config.yaml
rope_base: 10000.0
tie_embeddings: false
init_std_qkv: 0.0412
doc_mask: false
dataset: "wikipedia_en"
MLP neurons of a small language model. Each row is named by its layer, matrix (down: output weights) and neuron, and shows model dimensions 0-127. Each number is 128 + 32 x the weight over its row's rms, rounded and kept within 0 to 255. Numbers have three digits each. A neuron's up and down rows have the sign that makes its largest values positive.
A block is one neuron, or neurons of one layer that tend to fire together. After each block is what it responds to, as a language model described it from the Wikipedia text at the highest values.

L10.down212:149065126173075136123161111132097077174183137116166177062123149132101090145101175114125111135170111119167119067175124120116186120108152108129174131097128132161128057125142046160130125140145147137185154116161148131117124141171116179133149127068071191131188115108126182132103096183106113125123125132122112098062147069132138168149128092178204162135082096127115079127075085085160191148130
L10.down399:151102173072135082098174137138150144126158102122147106113135140216122080160157150158142089137150184083146160166128138113168139090083108094166146111175098098128117089121069091100092180081103095155184157038112123144136108156092114126075158064133159131097083182132093118133125063115077117131139172106124124104094161112155127107146128128128100110216152171105083136145121126093151173172090
L10.down450:120178146135095120096087126102123166120146168129153121123166167085084111162104169111158116211114123135143132172133126221172194104145141140134105079120103148153107114102159128123133137168091105109199133104113095080127105154173122151174117095174125163191121149114115136135126165115103161065061142132085108138060117164129210112145126086158045195113077094096144096094141158163099122087113
L10.down474:144137090104134096132115133142090217128144123138194131117144126158135067108053174118117153187110177123108127125150172142131127115175188148174144106152120121101123089125108086036119146118177173121085048127112204117167083139147091120124095134129172128117100133132094129130162109194160109126155176138121051107141130156115107130098122106139125091149140128141085115179129067117091111123123
L10.down546:062115162108129115160142067170133130109127129081216155150193124071077079135149147176168142164124149097159082125177142105154116128109161105147187129128127140125081109169111112075128118144073136161196133091151185121111116171136089119101137150092153138109122157150113154137147081214180073063104123101080136128147142115117152150145119064069124120144148180083117080165120108171063144133049
L10.down698:142099157122124128121142141141053052125159140152091126137146100070090135137159066116146067164141099202115103094145169213133114154114160133071162136122097125156084144169156165165118123153129137133102152149174109158152075114152114125152163136174136140158135105208072120124145080066137177159139094074160096070145125119147093093133115103132151133136111138082147116147146106120215158083106
L10.down761:124083083126133116082111140145116100142120127139145124109149114194109165140087102110136165101128126135108134124140128123161187182081101149149090082092107113077106109103131080195106053132082128160137132122191123081090132150170100137132108099150112162135121151110117140125126168132147102139092151089146128088130109165107079161190113094187129070135071188139201123124104111196118176181083
L10.down796:150107139133046060193150159088095113080164177095093110112121150110130122114113121108217104103150110124125113129071097121131164081151086132131099119132121093201117135143063125169129153139057064074077125142127173192157112094086115118110119124070056085120160128070109104177157115141120083131135103136099150170124103112130131144075102118110137109151116181095202204167167146157123145177096
L10.down952:126121131141141141111151060073132135112152203128145148094186094094129096193103158139123089113083139126196160158129148180113166151137095122105131125138096162066171109098161161145109129124171154157168131117202189126195130171129120124155142109126138172140112190096146121113119083159096104097142117124103086083127097186103164133183142136152147105103118151124178182133086102136141127148157
L10.down956:115091109148142161194078101138098134126110123073098131132137131168130101177141074094145071174230135146104136115161158117144154104110142162089112128133122123108086089130145157131109100165117104135132122061137110107094125115094129075106183111127075158118145115179112189091070122098182061174057107125138111155125138142136152162083142146124093126151081130203112082149189073092131109158113
L10.down988:140129167105111123092139165181126128082111110107131092103172145101142168125096171085141105163074164081117139125153086129055093144075126181106137088135155103105095077132136145137074193135093108107090166115105150147168083100103102126107120184172131088177105087150103073153178119165111146083147129102175141121123137131110161134138122113078148137139139128091154090118148104127149190122142
L10.down1061:116136208158131119114140180117187122185144204151074113167101123120132149186147098133140112092164136133138095157131120186128167179136141168100114143172078113154149132126059074165130119110119168063075169129134104167117150147088088137120096127087143144150112133113135092078165101102123109181127145111133155098133133129087099102158218128132127142126142170126070163151124132148099148129159
L10.down1076:135173083167052137127116079137090127111114164123122159138155111185085089192083131110126080135120124110090133118180119151101097127147140128140123150133155176139158085086142071108168173134076121128098154080146147158159102160080114091096114139088127129140112065153133161106107126132095113133172131127151112131093119125167126118057180118117127111104085133117041054092132087149255119105101
L10.down1092:114174130073115102084048113123151122133148175104102196097144119124155090171105159105134144096121077150129106091161163110125129159138103142127049079154103146155131158121119137134103083185133165142082175157154121130125051102108093116138213167084112107061121100150170171163146097167128053121143104153146136083133078066058123166117160130120138077174122140112118143132082085186121143206137
L10.down1294:063147141098088140157101119146090125075155115128145084119101122149174150088134150138095141091149110161161112116199145174146139109086133132092119111096130157101037118046178080144139075132086089168141136179086062096134148142100068098111088079160163124081143099097121159121109147109165130168095165127102094137046134151109106113100173165141182109147094149117176155122120136133079174173147
L10.down1298:129095106163098124104095140147016082228133168161099126124133096139181072179139096068116152137092146170159122113150153131115137111098110204134121102123109117103104149162137142154165221130113120111122127092073167109114160109148128173122087142166145071083124104179127127069159156143136133185066128097097109164155071101114137167086117156158126171083076136164097123140113117104121072121142
Responds to: Year-range end century. The century digits (19, 20) opening the second year of a range like 1970–72 or 2023–24, in career lists and tables; also "for" and "to" after nouns.

L17.down869:092127171157118098129167123176134124080107077218115185155160120151069149183081070152105094209147151135110162182163084128077164147140125122112130095149190148109152124126148111175109153100130149137115159103115150147109182116144153118155103093097082107069126130116128222144111106152115153168127181126123123195119118126148121160142110148154145121106179173068168138162110125148102068120151
Responds to: Acronym-opening parentheses. Opening parentheses after a spelled-out organization or chemical name, and the first acronym letters inside them, e.g. (HGSE), (DCMA), (FARC), (NAD); weakly, heading line breaks.

L7.down131:099089154093125098102147161118110125091057126084160144082151132140096153153074112105158121120090158162063108142173121105139073150113118110071168094100081118138120084167097166145152057150068099082148124084124096154113151116128080100086141151137095116113093089116141139100115154173095112158112137170100113081143153136142164087119150139147102078167165085121098125153145136144098134107113
L7.down208:173140117121088148168145141200127126126106104128132097145100149137114200184131075176194161108190154184097115133088125157191151122075127124124132131091180120059169120123114168142152141115081132141089084101128133106124096113074046063089059133089129150100068121138162114126119099104146140139114186097083159190150182134157137107173189141167171096166112136124042120159109209100098095162171
L7.down702:160144155115126134114075135160068153103114169123098126126109126137118110148091114120088210114113163148074165120136095174159132149132135124114129119097153117111114076147101170125100113103098173155136141130111133128189119154151070117127153126110093188141076120096115178138121157138047120154139114147096113160115149141098107098139127074147153112155148131123001190102086210114084129143072
L7.down963:125147179111155121145129119134064049067096174203151108098188086167207197102093064141132127069161107135101126113134080099125153100176131154085151076141114176125093111100105109117120084143097154083142144125125094102210094197201095062083127173131091129158100143132158122180121075151126125123178130172090125129113162106113110102099161101105106137103143157133145143130111190119107173149129
Responds to: Sentence-ending periods. Sentence-final periods, often with closing parenthesis or paragraph break, ending long factual Wikipedia sentences, e.g. "minister." or "Tampa Red)."

L17.down352:130142134169152063139133115156111092094122079113136137139163117117133148061136166152139181155134133104108128130136123127117108117156130167119146144125151148179148106155101161063129108117177138104116138131168172132117162116154059121145119168170129150111150112115164130215198180092151162145131140117106065146170166153171215065137109144146132111089188078083124102119140220170085159125103
Responds to: Sentence-initial clause connectives. Fires on connectives and framing words opening a sentence or clause that sets up a condition or contrast, such as However, Because, While, As long.

L10.down21:145076190114122140098129115129142122116090162135109142149098085100158203134074154135135089098106120125131144094154085088075126129076155174096083166170089155097097058106147152138135110086099128152116119109173106114127072149133135104086064105125121096101136102129128154111138194117153117108145139114101107095124147152156110095203118088144151132075080139198150118058127146145176173136163
L10.down99:162067098136141108159136151113118142136106095126130129148090090125110059079111163110113109176115126134138161102141174138132121108184203111084104104093169093205158160167182157178110119098171119138112086100122119104098110147164108155109171109130119081168189085117145117158148186083131120117084094160075093137085125041158140069133087173169108144134148097148145114121130101189091107146144
L10.down117:177118108097113086088163143138122184138123134102123184124188171097144143074132149141045140107120123143127124170145136123162105093100197054111180088117139185117121117139078126138077183143098158132214117123160135179112111113151144110162137192162151102079113160095160126126129076123136050191110138182100133129118163143138153155173134122177153131150126115145133068085173111117142133156137
L10.down218:129109180111163082142043133094099132107180166121130158189122089122104086085091084116089055187144088180111121135113147118133141151101133149161148147130089146108118137183086096106116063134121131124163150090150116143162101069131085157125123082171091087099083107110149088142084128097107121171122135113093186131054148094106161085083104123126128163113129161119186131150179117106128094159182
L10.down230:114132121125137140125114130198079101131149120199102141072113131145144187106145123137130090174108105150098184106128185116117145164178139125143083163150080153085193090127140102148090157109137100128120210113130139113154148132124167132111162131107111107096125189153129065164178157114134142064105152178132155136109176159199141118160130103089130102117124106115111116054196192106120169164104
L10.down267:110089089140123150114124150176155121157141080114116072113175103079170169147161097107109124160087167096165147100173209100147146118139121129104117180120102182135136208117117093081159088141116151132132169139147032205107099067122209114168140104103157116175161133152105118099124193114143085126153109173126094154128137088124109102119168093109154169118142117130083168117125149156107153135103
L10.down380:113157126133093083165122102172170098095098128112162167140121122144137125138133102155129143169181103133137142102149141139113111114131119122160103102136168096125184113132069085134147097106175142106120161078145103189115102157159130138081137114077172147113090116184213158124147169065149141187075149133151097086132134130161083134139120105094060121071202152141145156144223154056086195132164
L10.down685:106165130136073120148151150103116158167114120169112140094180134092174175179074113142167126144142121067131138181187119149160181122142120121170120093124108084138113137146137115150178139159121130172125158096100109136135166144190120143111132135114194104130200129184140138127083131135082128131146086106086185117162086131116156124169088127145100139115173106142164033086145102169158158096141
L10.down725:087161187134171128073097110154133196175137138134139122106090186043104122100130114107135134186162146120102124104098123124119197167098118124178148114108074182140094130093137125184080119109122072107116154097124122152089145141140132173118149195087141086118127084088165188196116113074153047164160161127144131167146115125138105142125163150143109122069109176138121114081166133136108130144088
L10.down745:183102123079130145195165160132116100145113161100142140151119130168122106139092131110135067110100184158064114102099111113072168101167167112078068110142163126206069115147145141159138114095094100109165111179129109110112141181127090122110155122150160145173155085148106061111128124069168112113073178200137121131093138119146129099129136144095151090150132158138075154197126093172129058148092
L10.down830:174097150137177132140116184170140124108094134128108129110108139158103119114136202052101126135132146124167165131080132146098101139149107087094138084155114082180109120090186147114173148189138122128155166177138075137111139104163130099082132141080146173104105173162101122124153109147151121157178077100136114144105099103130116184151153106102067114080137164108068155074117102118093121159159
L10.down1002:104121113132107114128136140200117146162121086106147095121121123175134089171172117136056055150122095132118127149158079118105106130096118128123096109112171134126182117133091106094092100158105123131142179075137160162121142144224113090132125060078098054066174112120121126130153108120165119106150145146144183128156124139113098103122150182125114123160152165089084169093170098176138132132099
L10.down1064:159134168130122126180116119120092198125127135122173123164120132106119160079100133157129153158122170100152089088049126116091178113177156134068163131157149196166112140169159122152038120131173129139134143133097107161214123061120120124139113127162165115168118135102096177104128127120138159157134147105123136194095114104116145092113054142155183153123096113170118149170143104121092119134133
L10.down1197:129157164130155098093104075189144086113131147158108089146137112123147155166185173101146135165137073119116099069153106119170130160116140138122067126087123116144123101174142108163163129168060129132130168113125172155120103081122170155101121104100109109130105121097114059129057102127138102164178100106090054103064105097105170071125167133133113098108141148145168137135140116170174123102115
L10.down1242:075214102145189121138186108110179163179185164153097039141106152105078185115071060078157106111153111110117110084104143145129148142088151093140115114131119123192170086150119106075092128156090126208122148108122110152171149079144102096082106157089170085106134114133163120127131094102117152105072130191089133152120094157172156118118151110096130120096141097078085076143125114182177114114096
L10.down1312:081074090171124130076139122120147072128085122147145160095083121118113165140060121090162121139198141156118105109151168134131078098109155184193108107094085131124110127113157117110127104119120116139125112150099093197176150134129175131102124093132095144108137194096080155049075129166167148162121016095097123114113148117123160103067098133089174064055119176125165067151118119184100162163047
Responds to: Place-name endings. Final token of a geographic name, mostly a state, region or country after a city or "University of", e.g. Palo Alto, California; Idaho; Morocco.

L17.down446:140146115111113124159110094111071117112145152119159113170154110168134076138145058111158180168161174141104138156156075182086147091078103137085164148107119123124138113104146126121118130163170056184104117109100124158128131099097127062110106108148138141192075091102159175190108121120111133132150072111116135123138063110145141183161138112076167051077145127091157145147127114106119101111114
Responds to: Mid-name function words, year prefixes. Mainly "for" or "of" inside multiword institution and title names (Institute for Advanced Study, Toys For Tots); also "19"/"20" opening years, and mid-word fragments.

L7.down225:126082115125156113141121173125110109179184139101188124123100076107140086135150104142051070116082143171117107073177133079076164173108121121122082108105146144105152127204115150097147119182114154131158183094147136132149108081113213110153128177152117127162149102091124103145140103142127138181129125141078078102129069109098124138109173119123127128072110125187086136195094108145092157168215
L7.down678:080070109121072142059131124184158122115132129170132175143059115168148084106106174146074131111134062071064149134102129130114079143137184059144144166132143127104104188137104164186134129078075141145124117140112097111100141070145136118138167127110147117103126138125096076153138123174157143138174136136106093168142121116155106187148082135004156169156121149167065150137125096114140084159139
L7.down731:177124137137085101175120161144118114183147115164046176109075136093109136140110114138148114137100127164132084091150138118164130169118142144120084152114121164106129097144132067069128107152107116086112128168062103118108163149129167175130118154092110122149195183179130140135180079131100109137129206117107065171134112163119165113132193120084135125126069146114060122075098097107084109137121
L7.down776:127142105155064149068166115157147135146133048123157133080158143125174069182141193127145111121176117120083155175070178104093106161148145129073128105147133120158167144192090157114134126153141112165200176157103164123082140082099183093175126140156123159133118119108076078122143116104098163181159102098128098139130075130105153101122120081086181127114123178184131105129096148153068159165157
Responds to: Clause-opening connectives. Words that open a new sentence or clause, such as Despite, While, Although, In, On or but, mostly right after a period or comma.

L10.down109:154038100100132096179197181157124118184149136081103147157098121151099146123120123063105101101035162208133084153165121108157177076113118181141079141108140121147130121164080162126172135106138157106110135135148093110062108157202102138121143172141173101109088124107171119162114126119123112128156102142134118191164087104154098154065106068140119125105103099154069117168095152159097073058166
L10.down150:137109195149158104180161169081090114088149091123101188113111136138139099092145142098134101116148140068154140145025074098122142109147150104155113145103074101061143132154140179139102081110095125081121213187143091060147113119103167116118120103154153128110133135161135097201157191169139091122139153129190145091075114118185106124165211132133102125109126094145164099103113172094111179110118
L10.down268:129140112129068103150128123212141080143085098172069129129074154121107170120133160156123030087179091095103136134185105077113158196122148141134103118132153090184100118150096116118181118100100129184139082079127151103132082166149106175147169113170188133138182165158148079091138143139091092144101090126113176113139122123141112147109103129160127156176181126074061144087128162077127144135156
L10.down305:056143130122087155152172168186138088104140153106113128122104116125091156100074150114142159053156122153119138102174096043125161166103129085110098167127166167127182127126123142189185113126170122118129180148162120169157128143138148126092069071060124159101087137164167164135158149087137088146096110103073146061092099122159149110121080031119158140106081126169090118117110169064102130179119
L10.down443:107124073042168106146098136149084120082164118152062086150147106108104123109136126110168147061097084120123131117158124094153127156129057082105144099157126195129131173171108108143086131100165175123121192107103122140131111154178083175147131124110154135121069080131054129139168106120111130163116112166149134128130164120152070119060130155113129105108104129072077087108170117175125058156151
L10.down502:127121039125093136135153109193088094142119186138107130137188099105157142086141184124142124104121112150121092170110130127097148164098116108088091136123129175132131127182132144138107126165158152073147165134168070104105169110150145107125113159145083100085070160130174163102101121101119128159127145092093081148113152108180111077144148124151134099069106204096082111178159095141074165191133
L10.down678:152120177188144134105181085126119098092110174128143133150083101142080157133128130072111142130063105148108094080080127159127092196138139137096132111158082134156143070148083094124129076183119090126120184095130094147122127126148156190075195129130097149107088179165197093134111181157107133106067159159090113114121163155179133140105132147114108154115097137150083179075156157180120146131130
L10.down738:195118104153116154124103106144091172174199157172101165140117102171139145146142089169192123101083169111121137066138113149168112157115185168163120063166106125116155133136061111134144178116067109160189186131135101087135117162134138099135153156124050136117112111159102112070131142134157123129118150162115090119183196102137091084082148145106088193121088164132129102166140120144095110161092
L10.down754:066096105116196135123048135138150091161128142129183084118097111166152085092112141174161108118116157137117116142099159126174183187084066158124112169105100117136129127117122110090123069128093130145075097093123121145135147145098135167167112156170122124148125183111126192149169135130096150163136119091148123156080117149154139132107120101109135085061084104131090053090144179108092158162090
L10.down825:101163153171116128089141129164151130154160179128151098131146148090098118092125160137083154139121139124182110130115119116166125187189176073207111106110118151128158150081121110157102102135062120133102122148116096130146146109116096148088093147178162079129082176109172145159094114147157174128119169104118163066107134162118100127112186121138128074157134101061139089139091118148118128129135
L10.down915:115136058103089152081162176142170168163153119067122160142127158082141103147101144097147083114128149159107127161120036072147131096111180139156090103118132118158129092160113094159180133097058146138162175157153115120136155114119167144137105109120118090128121104159143134063096178151134072154095094113155108104128158092118087112149104082124083133115051126089138103159114114144077206149144
L10.down984:122174112174116112143116121130149100138205136136105132118125096135099126185129147132141045109099139130128099157196050126062180070109169145150194076163201134117097135116140105120121106112156157147097154187174144114177184170072116120083077126182142119155074149089165124138128184122077139129143159087148156177141160116211123086163116113150122116134159162107171139114163182141120166095150
L10.down993:148102110156163117118152198054113165093085166094129138095087189098091093096100130090151099113186126060156147165205086128139077133151126105187137164122110096095130103117125125164186137143102102078110132086147071109142148149090129098087122116118114086134075114132153127088105080138134178124140139174093187134098145118111159105026133148105113145113114139076145192051095059085130193098083
L10.down1201:174141092169103055112094076139122100147169163096126129105169097097144160113141121105167091125107113102133062121103145132142169120174155130139134117144180156079100128139102097123129111169140134093148095062134151143167148098100082167071128085150088090131165158087099171092122097100122168206167093126107127081156091107139160132061143128140218122116179127137125147126160201115118137107134
L10.down1210:126055074102130104117183177106102129148140190111088151083085112154165168093141159136080119119093103092111118118137103104175128108147134140085083047156125180148148109133136122114149100091129080096118123134125131082178126100147141135097155137102069207151103160111080134188103091135175098172157112093148123114134116154150074133115138113098133165171145172122080132091097169044069146136121
L10.down1214:101100118153085192141130127091107108126166127158145096110111151100102145132103083108075134099105086099195158105141175117109121137101146143143134153150123167117090152156103137144148093118140138118102135122138173153152145105088135126152110164117102079118146084166131146066134197140138224145140055116117136138012110068102131137108116116106144148198107107158174157095112124084069129172092
Responds to: Sentence-initial contrast connectives. Discourse connectives opening a new sentence or clause after a period, mainly While, However, Although, when, where, and paragraph breaks; also scattered mid-word pieces.

L7.down53:111080129105156148132153112130117172181173149141133120085144104150072120145197115148052117188141099143105112143114167119143145120106123100154120150142068157144154154089132105100136096167121094089077136126119153147147083108127162076137143129132133200119130149111094034117114094067118148121119091123145045087157138126081140112074208117081167124108185107173086074178087155153164142150100
L7.down142:167128154129127069242146185144127104112151114144127089120124122089149052183158118177116094130105130163062086164098094103117098164178149116111151132092122151148080126096108133084161160097127080086076115109157150127051144104074110115123094147131061083112180125113160172148164136113135110108148139155131152161076122154131162136127164108166117097182168065108166132179152175121129137189124
L7.down355:122122095151143133108116149104146160101169123152104129153101090149162123201121109100138079169077127103127101195131136094106179055176123088077090127175102147107192131129105134154117151135100129128139100128108114121133087134110171104129088118098122136124155144173142095098144091120114091123134094140048130065145135143115089091107162110085082161125190213133059140122108122137078133098084
L7.down526:179095114181178133159141137085146112162141142122097127099150052119086142141110127106085128170156133125130176073161133165186122084129148074163169108129132172065196158149154132084094177109145085102111126082144111169111124115102122106110111098138083114103120096171151083033103085116076047180123129160151170104089158104162129095078128121144145153152157164176067113135125166112163127139149
Responds to: Complement-introducing prepositions. Function words like to, by, for, or that which open a verb or noun complement, chiefly infinitive or purpose "to" (used to treat, required to own, a plan to reduce by).

L7.down35:147116166126126139088068078086125054152170134126131156094138098111156180122087149100181102115128110143110091124152135120137103080131166109131111112131120139132063086106095109156144103119128115078145186128164133149148101102154083097117092132134121128071131120152082074121124150073110112183104105121158101117097076149144145151118151169071125121092090080111178090157141175153167130171170
L7.down399:130173156119168089117092141170129139148102173146173093129189067163131097124138105129101142142175072127128123095160143103105082081140145127117154100093141133124128142128124135101138134141106123121182170119089204158123079143100120179094113150141121115119092087120140030121184187116167148140145092150143127124096084140091125153129150084148108118129137101143123051069113179110136067127119
L7.down691:133140085067139154051162155128083083183061185168136121152080183189167142160113162142132122131127166104162098113007127147151179158150137131127118133141130201039117146134173150162202120165060123176125165173118150136174088123082139123134069122087130147119132156099109099137108126089103131127104099105144201180109103157127212149170137135122098135056073109134168153122125129154132109085097
L7.down809:110150095178121162182088123122141099188174117161126103137153140136101148156074120120159134144188111137127106001104117157180138098110212115158084109092122089135167138085130097090182086109094145088137136180074147160140081130205127145069094167133131130097125153125097134101054178130135094140076126142086130105118151162163107109126188134082186134113114147127153128144116110154148133134172
Responds to: Place-name completions. Final token of a place name, often finishing a split word, after "of" or "in": Ott-awa, Ecu-ador, Massachusetts, Chicago, France.